config.yaml
parallel_block: false
max_grad_norm: 2.0
decay_shape: "linear"
MLP neurons of a small language model. Each row is named by its layer, matrix (gate and up: input weights; down: output weights) and neuron, and shows model dimensions 288-351. Each number is 50 + 10 x the weight over its row's rms, rounded and kept within 0 to 99. A neuron's up and down rows have the sign that makes its largest values positive.
After each neuron's rows is what it responds to, as a language model described it from the Wikipedia text at the highest values.

L5.gate395:30 55 37 56 62 52 28 54 52 64 59 61 60 31 35 55 61 65 55 61 62 72 60 52 50 42 42 75 47 65 58 49 43 49 58 52 57 51 49 45 64 38 59 57 61 64 49 48 36 54 66 50 47 49 33 47 47 64 51 56 43 53 51 69
L5.up395:61 77 49 57 49 42 40 48 46 56 52 45 48 45 47 56 68 40 56 45 56 46 57 45 56 62 43 31 73 52 41 59 64 64 50 52 60 31 54 53 54 33 56 47 50 71 48 45 72 57 35 63 58 58 50 30 38 67 40 56 63 42 56 49
L5.down395:49 40 64 44 41 33 32 47 55 58 60 37 50 57 51 53 68 53 26 73 53 47 64 32 47 56 68 62 64 37 58 50 52 65 44 64 44 50 38 34 34 59 56 40 44 60 58 68 49 43 72 57 51 66 48 38 60 55 52 46 50 59 53 56
Description: Object-initial determiner. Mainly "the" (sometimes "a") opening a verb's object noun phrase, as in "lacked the", "gained the", "provide the best", often before superlatives.

L5.gate2368:50 50 48 56 64 35 58 35 49 60 43 51 40 50 58 60 54 54 49 34 64 47 57 52 37 52 46 42 67 50 32 63 50 33 63 66 43 52 50 42 53 36 46 53 44 58 58 46 47 50 38 51 44 59 48 27 43 63 43 58 47 59 37 57
L5.up2368:38 60 43 56 62 36 63 46 61 45 46 46 52 54 63 58 44 45 43 47 53 46 45 46 53 51 60 53 61 58 61 54 36 38 41 51 53 49 47 59 36 50 53 59 46 36 46 47 44 51 48 53 33 53 49 40 48 61 49 56 43 61 51 53
L5.down2368:36 61 48 40 51 41 51 35 44 49 20 36 47 49 51 32 46 49 59 53 61 33 59 41 30 52 42 49 49 45 48 53 56 43 48 48 48 64 40 52 57 48 50 54 40 43 52 31 40 52 43 51 61 54 50 55 50 64 68 38 62 50 62 33
Description: Article subject back-reference. Nouns or final name pieces after "the" that refer back to the article's main subject, such as the company, the band, the club, LA 26, or Fighting Irish, usually before was, is or 's.

L4.gate885:42 39 56 37 40 37 44 73 62 48 46 44 48 44 52 58 36 66 46 49 57 69 56 51 53 54 54 64 38 51 57 53 60 65 67 72 48 57 47 45 67 49 62 55 35 40 44 28 31 59 58 50 70 66 36 55 47 49 51 31 44 65 62 44
L4.up885:53 69 43 30 71 54 47 29 51 51 48 48 47 39 35 69 60 60 42 35 45 58 66 49 50 54 39 50 64 53 39 36 64 61 47 53 48 42 55 48 49 44 29 46 15 41 53 66 48 63 54 45 38 46 59 71 53 27 41 51 43 61 39 51
L4.down885:36 49 54 61 33 59 39 51 56 53 51 44 52 43 52 61 77 55 59 43 55 61 62 52 63 71 60 54 54 43 52 43 53 59 44 50 36 51 27 45 57 54 61 31 64 45 35 53 65 59 60 57 41 48 40 53 60 60 53 62 59 47 48 41
Description: Ranking/status value slot. Function words and numbers that introduce a rank, record, score or classification, e.g. "listed as", "holding the record for", "finished 7–5", table figures.

L7.gate2135:58 26 39 32 55 36 52 42 69 53 50 41 62 52 52 68 56 74 41 34 63 35 40 36 61 49 43 48 35 51 62 39 38 34 55 59 52 69 35 65 38 51 50 47 30 58 37 59 57 53 39 60 61 43 63 34 62 43 56 50 56 63 42 53
L7.up2135:67 38 50 41 65 28 46 43 37 25 62 42 32 54 55 46 57 49 66 49 40 53 35 49 51 49 30 55 36 53 45 42 41 45 72 42 50 80 54 57 37 46 64 47 45 62 44 49 44 38 40 46 57 53 35 46 39 48 54 48 47 53 56 68
L7.down2135:32 49 51 40 46 52 48 43 48 46 36 59 54 50 51 53 56 49 51 51 64 39 49 48 65 45 41 54 49 45 35 63 49 54 55 62 57 67 45 57 83 46 51 52 42 66 35 51 59 43 61 69 68 19 65 56 60 55 49 40 54 57 43 52
Description: Sentence-initial subject noun. Final token of a noun phrase starting a new sentence that re-mentions the article's topic, just before its verb, e.g. The bank, The highway, Hatchlings, She.

L7.gate741:48 59 41 47 54 46 27 73 56 42 49 47 49 42 57 53 49 48 40 42 38 44 45 47 35 60 50 38 32 55 63 62 38 58 50 31 51 42 51 48 56 39 66 49 31 62 42 55 55 57 37 59 64 59 40 27 55 71 52 52 42 45 61 41
L7.up741:40 29 42 56 59 69 35 37 59 44 67 58 57 44 55 43 60 51 32 47 47 46 62 48 59 52 40 63 56 58 58 51 66 62 36 48 55 37 49 62 43 45 59 53 55 47 54 36 42 52 55 37 46 47 53 52 54 32 60 54 56 51 53 56
L7.down741:39 49 56 55 57 48 65 66 35 56 44 59 36 53 54 51 56 58 30 40 59 50 50 33 48 74 38 23 47 75 54 31 46 59 50 72 51 49 36 53 54 56 52 53 46 38 59 49 46 51 53 54 56 55 37 64 41 38 76 35 61 51 69 48
Description: Award and ranking slots. Tokens just before an award, certification or rank, in sports and music text, such as the in named the Rookie of the Year, 4× Platinum, third title.

L7.gate1560:56 40 54 41 53 75 35 32 59 45 52 40 57 57 64 29 38 46 57 50 52 50 46 55 48 49 34 34 38 54 55 41 38 71 56 58 43 30 39 46 66 47 44 54 51 42 47 39 51 49 63 55 54 44 66 37 52 52 42 61 49 45 43 47
L7.up1560:34 51 51 37 63 67 62 41 47 59 51 48 52 46 44 73 47 63 69 40 57 51 69 63 28 63 50 50 58 66 51 47 69 43 62 55 36 46 44 42 50 43 42 48 55 52 44 68 46 53 62 63 51 46 65 52 49 52 37 54 55 51 68 36
L7.down1560:51 56 57 44 44 60 38 63 52 55 45 44 54 67 57 55 37 53 47 67 45 43 55 42 49 56 54 43 63 47 61 59 69 60 49 56 45 41 53 51 59 39 57 74 54 36 46 44 28 54 49 62 51 65 48 50 39 41 60 57 28 65 57 54
Description: Incomplete word fragments. Opening or middle pieces of multi-token words whose ending is still to come, like sl(oped), fost(ered), dis-ambig(uating), plus dashes in score tables and $ before amounts.

L7.gate2782:59 34 47 51 49 43 61 30 44 52 54 57 37 50 54 32 59 42 49 50 68 39 41 50 38 43 58 21 51 47 45 49 73 52 52 75 45 47 60 56 54 49 40 58 64 21 52 44 41 35 61 47 74 66 52 33 48 59 45 37 35 47 28 42
L7.up2782:44 41 19 49 53 55 57 49 45 39 61 39 50 35 32 33 48 53 56 68 43 45 39 40 39 52 53 47 35 61 55 49 53 44 68 24 58 35 47 50 55 48 35 45 63 42 57 49 61 45 39 56 41 45 56 39 59 67 32 37 37 38 46 53
L7.down2782:78 44 60 52 34 37 45 52 59 41 56 56 54 47 63 22 41 40 42 39 48 48 40 39 45 55 37 35 62 41 55 63 55 47 56 55 43 42 49 49 54 46 55 49 43 34 57 41 55 42 59 58 76 56 45 47 41 63 42 44 58 45 44 44
Description: Before people-group nouns. Prepositions, numbers and adjectives right before a noun naming people or animals, such as by people, two female hostages, other hearing peers.

L4.gate2918:53 52 46 48 56 61 60 36 57 52 45 50 48 56 24 43 52 50 76 39 43 39 48 60 48 38 67 53 62 64 50 47 46 58 60 29 59 57 35 74 51 59 57 42 58 60 39 50 44 65 58 50 34 41 41 58 51 39 53 65 46 33 57 53
L4.up2918:38 53 47 53 53 42 54 48 52 57 56 58 80 59 73 37 46 55 53 32 35 35 35 57 56 53 48 59 37 54 50 41 44 52 28 50 55 45 20 53 54 69 45 39 49 35 50 53 60 51 41 53 55 59 29 51 54 32 43 66 48 28 58 52
L4.down2918:31 36 44 50 54 45 54 44 38 67 46 49 57 49 32 47 49 56 36 37 42 40 55 65 37 40 44 55 47 69 39 58 30 70 39 54 42 57 42 37 52 55 46 51 49 54 53 56 54 45 45 54 31 55 33 57 46 38 60 56 47 24 61 50
Description: Mid-word fragments, compounds. Non-initial word pieces inside longer words, often after a hyphen or in compounds, such as shelf in off-the-shelf, squares in least-squares, temperature in high-temperature; also table cell pipes.

L4.gate589:43 61 53 38 37 48 42 50 48 54 42 54 40 44 51 39 61 47 67 36 59 40 43 47 61 39 36 75 45 49 61 44 66 47 58 59 62 43 65 40 38 43 74 56 60 57 53 34 46 41 74 50 52 55 57 49 54 55 49 49 54 27 63 55
L4.up589:81 34 53 48 41 58 28 51 45 60 43 50 49 44 76 36 47 50 61 44 40 47 52 44 44 50 45 50 56 50 71 35 57 44 58 59 56 42 64 46 51 61 45 44 63 58 59 38 45 43 73 49 54 59 54 47 67 42 31 64 57 39 43 43
L4.down589:54 53 55 46 50 42 51 49 48 58 49 30 53 49 51 58 51 56 58 54 49 45 28 39 57 55 54 49 59 64 46 53 51 44 48 45 51 60 58 44 37 59 50 57 43 39 37 27 59 50 51 52 50 67 51 51 49 50 66 67 55 48 47 52
Description: Purpose, effort, and effectiveness words. Nouns, verbs and adjectives about aim, attempt, use or success, usually followed by to, in or for: purpose, attempt, trying, effective, role, used.

L4.gate2256:53 64 54 53 46 54 54 55 66 51 59 41 54 55 57 19 58 41 53 35 54 57 48 49 31 51 53 39 62 81 46 43 56 55 63 60 65 57 57 60 45 46 56 58 30 58 28 44 66 77 64 59 40 52 62 51 42 43 51 53 40 42 50 35
L4.up2256:54 45 59 52 73 48 51 44 61 55 50 52 48 35 43 51 56 58 69 50 58 45 63 39 50 49 49 67 56 62 58 46 52 72 30 62 41 54 48 59 32 50 33 68 43 44 50 45 44 41 61 35 44 42 69 42 61 45 46 63 50 42 65 44
L4.down2256:30 65 49 48 39 36 49 47 63 41 56 52 57 47 55 65 48 47 42 44 29 56 47 60 47 56 55 51 37 61 42 54 52 52 58 60 50 41 40 55 49 51 45 53 38 45 59 67 39 41 62 52 40 51 50 51 42 44 55 51 62 60 50 49
Description: Anaphoric generic head nouns. Generic nouns right after "the"/"a" that refer back to an entity already named in the article, such as company, team, country, area, organization.

L7.gate814:45 51 51 61 42 68 30 55 49 31 42 47 46 59 42 38 43 67 61 45 52 62 40 39 54 49 49 33 49 44 41 42 45 57 52 51 35 51 55 39 35 28 56 58 54 64 44 53 52 48 44 48 52 54 60 54 48 64 54 48 37 56 42 44
L7.up814:48 61 52 64 53 36 45 56 52 54 39 42 59 44 46 52 47 57 51 61 42 59 49 29 66 44 46 55 42 48 43 49 52 80 52 42 46 54 54 47 58 54 45 52 75 45 41 47 65 50 46 38 40 60 51 44 42 36 51 39 60 42 67 43
L7.down814:56 26 69 52 60 65 41 57 54 47 53 56 61 71 70 44 46 55 57 42 53 42 55 47 44 63 28 31 56 42 49 57 35 49 55 37 66 42 66 53 32 57 59 38 39 39 28 58 59 36 44 40 41 53 55 51 52 34 65 56 53 58 66 57
Description: Verbs taking a complement. Verbs right after their subject that introduce an infinitive or complement, such as aims to, trying to, decide to, and sometimes name starts in table cells.

L4.gate141:61 35 63 49 56 59 29 59 46 38 48 38 55 64 50 44 46 57 42 70 56 52 41 45 41 29 52 43 74 39 54 43 65 60 39 50 28 53 40 49 46 52 42 52 65 34 63 43 38 50 51 56 42 46 33 60 50 67 37 52 55 45 45 51
L4.up141:50 62 54 54 51 58 63 53 68 34 62 66 57 53 57 61 47 47 34 37 59 57 52 56 46 37 36 57 48 53 50 46 47 46 29 67 57 42 45 43 40 49 40 61 53 60 60 61 66 56 50 58 30 46 41 45 71 53 27 73 57 42 40 53
L4.down141:43 52 52 41 50 47 39 47 42 51 52 51 48 40 47 69 32 40 43 46 46 54 36 39 54 36 44 43 47 64 59 45 37 36 53 59 35 33 30 48 34 62 45 61 46 33 61 38 34 27 52 55 72 43 62 44 50 46 46 40 73 48 43 48
Description: Groups and counts of people. Nouns and numbers naming groups or quantities of people, often troops, such as the 000 in 14,000 men, elements, representatives, thousands, figures.

L5.gate2681:41 51 54 51 47 49 53 44 45 58 54 56 40 41 62 41 44 55 67 47 54 53 60 65 53 46 50 29 56 83 58 33 42 42 64 71 43 52 48 49 53 44 52 57 46 54 38 55 56 47 69 46 52 81 43 46 46 51 54 47 52 44 49 46
L5.up2681:62 56 56 38 55 45 40 45 68 55 36 47 62 53 53 56 62 60 50 61 51 67 41 54 43 57 42 41 55 53 42 37 52 50 46 61 64 44 47 52 49 55 34 63 35 51 43 36 44 47 51 43 44 34 46 70 60 53 47 51 50 51 38 42
L5.down2681:37 54 52 54 45 71 53 54 47 60 58 38 41 63 62 45 45 65 52 55 57 41 54 42 52 47 48 46 49 55 55 51 48 48 31 53 46 69 48 56 42 54 49 44 55 44 38 64 46 45 69 65 37 61 43 35 38 48 48 43 53 47 49 66
Description: Word-initial fragments mid-word. Opening pieces of longer words split into several tokens, where a suffix must follow, such as unrel-enting, dest-itute, surv-ivals, pred-ation.

L5.gate2855:58 55 36 32 54 80 62 60 46 53 59 33 59 45 65 63 59 29 44 55 32 28 51 49 59 47 45 47 61 51 55 59 44 47 56 56 47 64 65 32 45 45 48 52 52 51 60 52 52 45 36 44 42 35 68 39 56 59 48 50 52 60 40 37
L5.up2855:55 46 36 62 55 58 52 57 34 43 64 59 50 36 50 44 55 51 78 35 31 66 56 58 43 55 33 43 40 59 50 43 45 36 59 67 51 45 64 33 56 64 47 37 58 35 20 38 49 36 62 75 42 49 51 54 34 64 30 59 62 56 27 50
L5.down2855:52 47 54 50 46 57 30 53 55 59 57 53 56 60 66 60 53 58 46 52 36 53 23 40 36 40 46 53 44 67 55 37 46 51 43 52 49 31 36 48 78 49 53 52 64 66 63 60 23 44 52 51 51 30 44 43 48 43 39 58 57 44 52 32
Description: Before people-group nouns. Adjectives, numbers and prepositions just before a noun phrase naming people or a group, e.g. disaffected poor, two young women, founded by, between.